Weights of a small GPT-style language model, trained from scratch on English Wikipedia.
Size: 11 layers, width 320, 5 heads of 64, 15.9M parameters.
Architecture: RMSNorm before and after each block, tied embeddings, capped logits.
Training: a variant of Muon for these matrices, 315M tokens, 4812 steps.
MLP neurons of a small language model. Each row is named by its layer, matrix (gate and up: input weights) and neuron, and shows model dimensions 32-159. Each number is 500 + 25 x the weight over its row's rms, rounded and kept within 0 to 999. Numbers have three digits each. A neuron's up and down rows have the sign that makes its largest values positive.
A block is one neuron, or neurons of one layer that tend to fire together. After each block is what it responds to, as a language model described it from the Wikipedia text at the highest values.

L6.gate172:505494531512519519480499493481530492540498499474504498479524524501506487474512521484465528517521495523531537496508524518481490533502520513501469457475519514512555511502536462517504503468543522479473477545482502495504493509499517497521499520454473494514522532476521494545489512496513504518481531513493501506491484552526475494509533484553502470477482508510458496525514480503537471500530
L6.up172:513497545465523493546495511506544513447499512491472499556520516531521492509473506462491514527472488475495589481463497467517503499474512517495523498477481505489495510473438492516542510530511509470495520497540510491473534516491499505469523487540539477517444511506541485439500469528474521442493540481458540522466496520457500474502462470516492526474500537534493504509518521484492481479492
Final word-piece that completes a person's surname, often foreign, in rosters, cast lists, match reports and tables, e.g. Righ-i, Mamed-ova, Per-ović.

L4.gate253:487467495503513507547514500483466573509504528499499499461515506501513519501490498497499491452498484490516516486532461561479520502542531499510497501542537559455516515484504510456488516474490495486491490486541503502499504497557510526455479509491524531509459529497493479482503492485512481498490492473512471539495475514529500527505522455518549529505494511509471533512489500563532545506484
L4.up253:491489501517494500548526509466484549519503534520486472447498523510511522499489531482505501443532470494498516477558483506475522506529533493475490496512556571462487488467495506490469521472446492498471511467520506511486497493529526476429498525511514496520455526497495513503515525482522491512518465487504492521505514531525501528472514496550517509476506529517510498496490470534488514478480
L4.gate299:496508512499490480463522493530566491454494501498452523441529546522492533521526505532527546495522520555490515470463468494487497526484540536468482477505515509521512513534530521461481464487466521535529530512470529452493522479475450549488492458482511568513495494508544512516487503528495480514497491498522480463501494466547511477470519535504518497523512499496503503495498500487511501484471
L4.up299:501511504522501468525475504514551511504468522516480488514544468517514542528510487492484507495509543502499507509510494461501470475496535528506465476503481512449505462476458491529530501549502511440507569505489532463519502508491488544483477473489502499503492527482509431505533502519556494501501521513479492460517498465494517529499475557470506485473511491453430518536498471497505483488513
L4.gate305:534510502539571466521512503479502497462442514510513487472527464477473498506511489524507525477519513516537525505490476492491490506478501497545461467510528512533501472527450491515487494475480459492502545523532498498558497477533542517495501461495487483509480524496507537517522493494487512519501495497476522505496519551517466481500473518497550494506515474479463482489533497526545539481475
L4.up305:469464486475511496543497485507489465486516485497531507512477497463488537451494509505496465505507498514528540483464510503490506518483522491475549508519502511501467506513513505474500501474523491494502517498515540494509516499532456511534476534536540493486474487519497465509475494496528514439480519475540530498544499498488496520489508429482553510518486536502521481501527499494530527459470
L4.gate356:471506530485487523502544479514546525482489508507480490501506519532487466507472498515462489512515504446453493479471489507506466508499504471508541473531520462499504528523493509541490544459483533522485440486476472463518499510500487498521494490522490468462450503498463509489505478490500520497447507499501506539492460516534508483503491499538506520469535534495486494482489532506490509479508
L4.up356:477535502500520486516489506520477480499502477499505509527505527528446559507503498535474489503478476506529525522517498508480507489495540514460511523506499504490520474550506503502493483493479542437485474493485523526527462459526480543514495514484459496524510481548512522536513450513497491497468523509513488484548532560513443417497523446532513479513499448487473466463478475501465521545526
L4.gate408:514475483490538504524476502527477469521520522500472500507520533474485448500469464481486494502606504522510489466476480485489533518570508512509464475512517530499478502515461540481507547499498482468513449507496500492517496523476536504502463487444479493517531492433504484474460476531514492475484453463491497521542544520505478491535509509517512507499509489469486446528481526495538522473514
L4.up408:442480538484490514486552463514488475498495490484485514502498453511476491474537518517495500510571497506519528503503488451523488519547514517513487463466509528499500494519514502522534452520502486474498495475461546509462484528485482526502475517473475519516462533457510480512497434450479499482473495516513494529450474505543516517444480511483481493454485494506488503533511483502483482500520
L4.gate417:498448556503521513528494481469525483476465505525542476443502490497510465529518496461461503513536517479508526505521531505499507503485515522444449477522469509504472469498481508530467525487506473481496492479525515525503540472496495490536501483491481514532487510501488521483490519517486531474484470483503503519406521537492500472518511467495526486437594531464493458520510495461507469487486
L4.up417:474501575495495512537488470438551477483489518524533487492507502515509470498514483479512511533498504474476527483491500481522526480484498526468500459519492471516489509496486509509464563464499514471495475468510483507516487467507504487498518466477519506513517511479485518506505522492502494490462466450514494491492471499474526495548507449502475526454539519514464455498509492514482507494500
L4.gate583:495524518498500472512485461506487493532559484473492512508527528482477528502490509446510480517453500470518487550495495465509467476543488510497466463493517498511475506509458474470491522487539495484494464500521514493504470568514487460533479492502470502503480537489470437518459493512486494486498483480488527476514504486510493463509532485463490485473505471512475445520536500506492531528501
L4.up583:463488506505529496511498473499548422487535491510507526520518527462479475490457511488522490544444542463511529510495474465509560473488494480492453531499513498519499512494509482469505536468479493505506540520523538520516488510515519510508444473540492506468494508502492500518491510521477491496478483533502572504501498510492465497513532478510486483495523486505536474527510484502488516497491
L4.gate745:502524560499515514550508491553522494478453499480529464425488476493514498519501494423510447488484490515509478512529508539505525487472532515530501482509475499488500544524476475468511501499513479520530517520511519496520490486457546504487508426494517492468493523510500508492483481528490509474479523459488563509519454509440513493531490488491516524485488487517509493491537487521511522481495
L4.up745:512464504501493467533477500515500487470524463525491453467549516497531519479495478489533545515523476510523512524530483506527504503481514519509511464518449533455475501505451517466479544532518526509487508509518537489503517493499522501506487531510509494553530530526513505517539469487496489506483491493505540502532476547519508497549512481498490493481513502532477539507534492512493478512468
Last word-piece that completes a multi-token proper name, mostly people in lists or tables, e.g. Sriniv-asan, Milič-ić, Herzli-ya, Luc-ia.

L6.gate468:482502505487505545489492501524527480522517507449481461478520535529475483520444508511514448558478533528463499452534492494534534487445469494498487489519483520489525467483490536478522517461469486544490482493509493510474561503497492487477507493525518490522502487489495496507515509492519484469468507467504492479495513510505480443514447518503475565445484459476533510513457501520484552536467
L6.up468:497483502507480489468450487525516506506476484512513516491501468509520516461449524451513495462501514498478501469468502548523530532496515501530520504482480507484495508497475545542561493533463476504509478512517496523509519505480504496524511485476500508496502454493484527470491529567466486490522491493568522491478499497522476497504489492551512517473509468471499502507486481508543530470493
Final head nouns or word-ending pieces of institution and organization names, such as Supreme Court, State Optical Institute, Accreditation council, Standing Committee.

L6.gate490:458500525506497482491481494552505470537532493488492484477475536489451459508521521496475462502530510489495498497467499486474515497500498547478503505568509481534517474487524486526513485528502494488509496503506492514459521508486503502464470468452532474479465477510499500526509494512491560520491534520483559514552470501525500513472523463508488487478541471508479518444525456499497487511502
L6.up490:477482543521470524505514528525504528512557531527513502502494487528534477485500494495457512482540497542551492493498492493518528496505530481480496517531470527516541473535529461474517490506489479487486514474429530535455485511511479516448494495486529510507491507514493496486487515462482486480537492448510507535416520482515470519463512502469509482481487457508481547474462501516475508481451
Tokens that end or directly follow a decimal number, mostly in tables and coordinates: %, table pipes, units (m, km), final coordinate digits.

L7.gate73:532510492495533476504489542489514462481498521469530473460521506536508473498448475548434487519495491545510494506489480525518501467511504528511484522465474525486503553433519484475519498477499486508466516545539552492488504525485474520462509465527525487476499494490459525459533492532507460492481509513498518507512489501539528525529504503517536485480560511539546532460488522508506536475512
L7.up73:501506497506527479488518528488512469494517508500529485508507481496537501534518490527450485521491476498488487526443546484528478466505521480508513461483482521495500544466513500501485490507509490520503532525538541505483546472477492503467504467517526473474491491500491525455533504549485473471511510482523490538517496478526509526519513496507509501475507522554510540442452533529502513475539
L7.gate124:508495474476472484527475476512503465485492476463500466527484492538481522537531501515484511461514495459525491533504474495475474484478509500544499537503484506519475525507505528491499472506443502465454437542520471552518518477519517499542456504499514501510477544507508493486535507497484467503515497513506504519509503525495528522479495495533515518526545511542476544521518514500506486486481
L7.up124:522506504497546492555541513458520531480467485497547498485523489514482482507503512517507491524491520490524474492466512477490502535498453553517528505553471512502477505501499469518504505527497500456508470516495507461427514480505530466528528447451502506469473479520458528508485494491459497463549515480468531488501517497484540500510462474507507542523511484489441550498465464508493500482488
L7.gate311:451514508502513497520478525478521532480468489437505469479470505537504477524523526479477497493535461507492477555521503508508452476485505483452513501507473481506536524507501489482484513462540493476484432508536516493525550553467508510531457474477461482525483487490502522487467494529506511502484510479475476518491453511481520513504473515529536481481483527499473467512430555535535484506441
L7.up311:490507512525510456512509537474517500520494538476490514513520479478527496489529504512498482475493473501489488486518491533477437507469488549462514525525451473522481533515546485514492472502489479510503480534493517530527506489498555496515475444491522505525536474492485481474450498538498554500471499511463498480481452536565514489492481484494519486469531507500458490508480528483499508462509
L7.gate343:492543491485557502471505495487473509468461462492485501471490528508528506503516452542509491509489547504507525534489509471510508489511490487472473523514516492482447516496516482468461477466513480543486494480506508548476503493454510467474481502502517457480505465480479508496508522509515494513481474492484534505537499508531506550466482474524524491481530466513465463512452472507499574489489
L7.up343:490544504501493500527531498493509471478463501494524517476535506530507444490476480492506515509473492529529490506456465476531538490493490511496511463555499480477439505486464490536513462454517500514446524453489508527512508467462500528486482536514500515530497500468504530504548483547517481505498514482491510482506460534506499524481460482467503511481533486567508482552478523503517492565486
L7.gate395:503473473496478494512505490492494517491505498415541519518516523550498480551543524502480536489507493537465521521494477505522494525522518494501489514504496481484512486478485505511524514487558511491510500533514486511508508531519524461481519495517523483549468506465494503476539509511483469512505519524481508558535516491544479500481495476492545521468479489508517511525448552510486475529497
L7.up395:502471508525526473517512502485515528523502490473516503482506516546527533495507509520469494505487473510463515527508469483564489501471479530501492505497489465488490483481454526498478479475494516515575529482458479534472504494496533500493518478527476481520531460490483529537531425555470455491496518471504505495548460536516476508538477481481498514509503474497477506489527531541539528495536
L7.gate458:465484475501521472470525507509472547510505498472470480504477545550494506491500506509518510529508532523529513519549533474480522526523527498496500501467499523518503525496468503497502472490527476509538462536455498501488485459503525538438507531503510504513480461508504512496521463487504545487509485484474529467550497504546517506508505469522463487445512503480522515488524510518532503525475
L7.up458:478563493498486510482513499461464500516498459487496439482447543525486514489499535480529519479507529545512481505543537508537470484505509518493506443502503514492521515483445479507528447504492489512571504523472497530520492475494512493469542507486479499500520528509501489483496519540459526540496503529463541543529451487569465517463485465506518518501517473482517526454497520503505505505486
L7.gate545:509507491461513479520480455500474541493520551493486504500471467513475463471512523475549529506493496528489483490476474533481505493465504476530507508475473479476494529503456470480487495506535479463534510524494496468513528510530540502498484511523522535531491504518497514505496456472459493478516490454447489468468452487543528538503452531485525508485505517524488509533485478492463554544499
L7.up545:490509555499532512515486537483531514453507479511538503497490496517503484510539471507486488474489493493484518521481492498527550534460492478499488473553520477523476514534507504492496501481499543483523505465522485506488455500534476520525437462516501494541529515466520533566498470488488472497507489516498520447456452499516524509470536522519502561478510554515493475481469464492477505497528
L7.gate773:472503479497497487492503500468498486498495466487480517488525523478545520499496539533470501524518535546537500513514484487512478483492507490498495513541530522524484562488484541519531494517484496460486463495515504488539509539472479533524512473496478541554486511444509449478485484553459506509456485477510524550563492517503492526488481465500533491468533480507476444489465533502471521506515
L7.up773:451506505484569504501497548493536482494513509450485475476510473526561510542509473503469527528517556532497512510495469511517501466484487511527526543522504468520486524501470495527517459499503523484511482516503495517511490530477531556503473498525518528502466534501458482480484500519495516501498473495555513544545515467496501531508502513471528523501498493520490476504486497506510483453530
Word-final subword pieces closing multi-token foreign or unusual names, such as Rī-ga, Giga-uri, Par-ma, often before a pipe or comma.

L4.gate133:480489524521530468482481504469531517537491477522489517496501471488487484537486510542481499444530479501449483462495527512479537487509481537549465495506465513474497518477522521502460512458497510477478481462505494520498439525506493478489499464525524509516455452492445487495552539504521477515472500515504487480529485518508483477510488502551462527546526487486547505512521508496460511515451
L4.up133:513441498532477496525465534529511479488520485553482502478501477502509504500500520503494489490524478484483513525477512505523511480509480529556444526526497477474531536466540493508529471510482463466504478515507533487513487501526478484531475451553542540510485496499473496504548490483465513518514514523489486472547509481551511537514490498477517534478509456514491509486481497521481462530457
L4.gate372:491482543502514475523592477497520480502488525512525510500506429464490507485504471531507529502491501507534497517468490506537522502511469496530520506513490526496492501475530530514512523503524493504512472521479506502457537503475487515476497504507487496489489477432510474543543525521467513487501475530508485487499504499532523487560471513517502527539491502505488494515515460533512525503496
L4.up372:523503514502535516486462484474492516517506479544482526506468515501468512517499532509533478481521507518541491495470484499502504497485426452514419495490496506495535468472462486514490528490519529498512465534518514494503519523508522502493466474513471511476511498524486506486515468495527528459508522473475490509520527485465480478483485475501541490497520472536480496458509541478515503481529
L4.gate413:494460530517500499504454511464438505502511541457472516498503479506507527472474480533498484550512471462537485536535496490532513481490506476514450537510482507499490512541513510472486510502491515480506464481477498489525507529484542481570517523457525488462483465516505520495486520482522538476514491525518488493486518539431513487491508478488513493472489490472445509483534505468508487530519
L4.up413:494508513520421527554468517467512504491507519492529521477443479500503506521480497495491440484476524454506472533493451511554553457504502499496568499494484507493476525499492485465505529567531516487511481505520469530494494489485493483477471503510509443521474505493477513506511499489501496462517499521539477512496455503463473537470495512497522466484485516518478517494533523489511447551529
L4.gate625:510462481481509510479480517503510479489534509472499536498485523533527513503427517511520502469546517457508519519480518527531497541479511508566461510442506489535474547502516466465485510460536530479495504522552528511485516496512501466486464527455530438500536520454488524473536563518463478513521462493505528515525491479537499530522454482534489458499502512531462491505460462515482474493450
L4.up625:504467525483510506453497472476530492534533509462518516495460523487528503504483520495527527522434492485514544535497468524516514519506505547577504498479486520512465507469500478472484481471451492511507482514527484513479478542478492477475517535489540477483475481467512499500549515465484512497519523485532522509518493531509473513499528467522525479448480505501497511466445490541516538484453
L4.gate686:497476482502449485525486498503501482468481502513520476484514453524523533462491517498521496512535558527544525505506529533554469517471533483482451506509484503544497488459467520507533472501438452487500501511492517527509564483502524464517527505493502477524551505505550464475493539509505476513539498543567468523484542487513491492493511472495504484492527494505491476463507502479462523477512
L4.up686:462446486528428501464510547508505528507495515482507480530493484554526451489527494483494506510550502502532500482539501505530486464480506482492449500492512507516483487535499514487470467505481499481497526524521489510504558449466526548494485502435448489524488464481513504525500521534510525515511514470478498502463528497503525486540524484525463510508535513485503493545475495511471518461446
L4.gate787:494512499498495456492496486507516481484550533463529504506489491469516465503504495521519486516502509522486488485471493512522521519540492508535477526552511480507497498492486501470461491530500527462490434480495446471524516513543486510581544481491550513499504482478491533480501501527437539517501459456495503495490517510505449518505495452465471529503506513469458525482469482470485499496497
L4.up787:478470511509499511503490480490535482533509503521507500512494506512466521541494484508471494488456524528483481504501506485462516515464493511497490494505519530469487504511500503500499502486498502525471498468485538509493523428523505474541520476499522499517542538534535492486500564459519434494544489490506548490498503524492508480501516500509485502511464478515460451520476491465511493528489
L4.gate803:477475511521469514506492522492520480528474496455543471448526472490483519502532538483509453478510478476505516465479470494458539535484514464470503505527473503502504534477532513468515530501552530510475511497482471485495490481468504535471535483538475457525473472495525518494512533493508422526464456519477521489494475489520464470521507468494477542483507495516493517511501486505488495536502
L4.up803:465443498497448532494552513506496495537498554469507503510547500476473487522492427482452493467494494476500526497483501536508511508443557500459477510488512520522490465466489491463504487437513519498478519494477471517461524556502461530522530472452503495470489510494490530516502519482455491515530494445523497473486511545479541546497520505506498484497485491472482545541485484528515496472510
L4.gate817:521535555458472420493481526498553523473490503495511525524481509485480492496500540491510522525485495475495506518487526499527491497472527487531508522472502497545468496503506506560501500507516507473498490509482475475467485474499538530499450537496522538561466477495521500482515489522522519507485507459529528486472519526505469545460469508485471520468539502516504482464540479485505491525494
L4.up817:472489524479506550496503448464458484485498487513519515513517474471475465488527474422548511490508484497522524484513480518506515510514449492544500482519486491503460511510491498484483512512508488516468479503528522504468506482459535553480475510490514456469513458499561527518510458454503505506494509476541498507509496504483460521488525543475494495499505540500515490499504537522499501499501
The head noun that ends a proper name of an institution or organization, e.g. School, University, College, Museum, as in "Kyoto University" or "Lanai Road Elementary School".

L7.gate14:495489518514512496531492497473485531522501470460489511526490470462510507548494458526474521464512493516477511507493527494529482478529477490541444488517507506497512549466504520526492493477523480486498453500512491484498498479525477447466467418507497559585548492490498524491472503484440491490477531440493470513464500464518495471508431481510500481501482459499489506482458515492517496464473
L7.up14:543508522524506462513484498488475501452475464494506502550459497512497482459487509497514510521518504503492462519476489462451458495507478515481507510542517504457500546484473505507489481501546478480494485527507471497503462462508482499468463475519499524529498496531500548495541529570491466547490550454508491516479511520468519487513456464515526435502490497488472451549494490507495500493472
L7.gate95:531476525548463508459483533507464458492537505481478522486477513496479490478492492494532501541494485520497499452534532460482498501493510460513450462493473526520504506482550531531500498531468456514486479486459498537482472475525546524495494499511483531489477462505489541474530518499487494501497438498502516503520469550516519484497496487488484516510474527504480527492474517534499568511507
L7.up95:493523552512524492502484459540473515490471509438485525516507503521561508482476490507509513520524505511481460514507500497476483525434509486510540502486462475513455498555511501522500516494516537504493466520466509493471499507542502472522548482446480497480469467481523545482506513524527493511506497489508477495512482498469466527486521478458492508485465530521566524469478482511509539493527
L7.gate321:514434542457505492499481480468504482504518525451529501504468528518481520535475507449477502506503515489538494488486503515521514500486497494534523481555528455496486444440536496559501452496523475493492500489471510500553490479503513517442459486509538526494483464500494545466510472468503498537495484473502511514496522530469516532495476499535529505485472515505501518510493544499458472491504
L7.up321:465461489493518478507499468486515529510497541487510486511496473496507508508470539521507485482556488502508491495497484499489489489493519493489560556551485429500471539526503476506525511521527454503491514456464505527520521510508480486507473488509516507494458497531482586461520472508471498505441481463539497469505497539506487501469505578534518488469519503526517503504506523492489505539520
L7.gate521:487515482493478475496504516492534509515507481512479526546492534442545456508507488507534491511465504500514532547500513510482467531493477474459497469524521494527497486521496521467519571534529460504467469520515510537469545530550497491502539525495524533451494495504448490484504467463497491514504464496504495517527500485498507504481504497476485519514511517532488517510465491521504523535505
L7.up521:541474539490510483503497536490501484481513506504478548516448501486463500518494529518525527517505494516536466510486520528495504504499470465503476536482493512472521518516518497522503522486522501507513440508521482532522528524471488497487492497490516527527500477453471463447498497476554493462536500456485505507471539513477499460537465500462512503467503489483536489446496476544499555506504
L7.gate604:495511529484491493513507510494512446495553537499514465502496534495516486486536485480496514506458486522480513515549513490538500472515480462489466498497519505487495513458521506527513474531568480451527486524472485563523531525506503468513481480516468530521535476484532562499492518528514513528482514522516497482483494503491498501526495453485425472494502546512540508508471508527519486480465
L7.up604:503479475507513512475517503498484497492496490533466484529493536544503526479543522477495518534505476520516499501511541487527496480477541467523504527502487537482522515506519523471492514472517467499472483456508510528516469530482531467519507485530491545535554514470458533565527475472521489523453481496453503517528493501519480479534526513509503507450514523513490513478475507447483510478495
L7.gate655:521472489525445510485534545485487514502519474499509476519475516519533479496465571547487478497456523503508534503478511528537519501522480479540484502536488496503516501494505488517464488492521524481513522517504508518496503508517469502514490487469493513514440480491499512507531490533459507499508468421485494477511502482519484487510493490507466468483475513472502515544500454516475505504534
L7.up655:508473483492476500533539446497552479456498558496541472471532497478493514453504540499478535511478439500501515460500534482489522512508489498491498526521470473535556475499477494494506528493481484516545485470506506503556491493499504521463528522550492520447479485477534497528506523491477550490516506464502505519508521491489490499551534466512469537459521505516471468472512543538488541537501
L7.gate679:509532481527503488520489483531504508471472494475498466457510500539512469491470501508505490496456495511511524492473506492489488483507523458511481517493515498497493518485489578483505499507506480537538528553495479523504521491559576465541506478480478525470476477578483515509512531505509494520539433481466511535528505527459481486518521479511488544498495479497544530486494505508487520464470
L7.up679:470465490555484500472502488538523491494500533517534514463495486489522485527524500476478491493515513541495505453541487514502511524479521490479480526533493497469493503562478505504451466553478447486533488494488498492490470481487480466489484529470499492481500520502481516505526469493508496498502520485491529519526419483541505534484470471527486505459506468476468476506478525550504470504519
L7.gate778:480531487471524526501502484532439499473496486528536508532513485505506536494506513488519488490507501484469478474446426487509526486491486451521502494493509493468517476501507489498453509533514468497524503481511493483512479542508537533481509501540491510441474523489492507531494487514501510490526475454520491479530457539530518522465489458514552463497497527491483455493517510536513503527519
L7.up778:536458493488468505456518531531477477476473437505499500503487514493529502499519551487552525476522495498453507501484462501499472481504489479469495507556474477497503512497492484537543548508523475513514527552506501498524493515501520509438495489520535501502480561502503528520539501555521469503515476502510511494497528522525475519498455468520498480522467531468504508472474521528503516482489
Final head nouns or word pieces completing multi-word organization and institution names, such as State Council, National Science Foundation, Chinese Historical Society.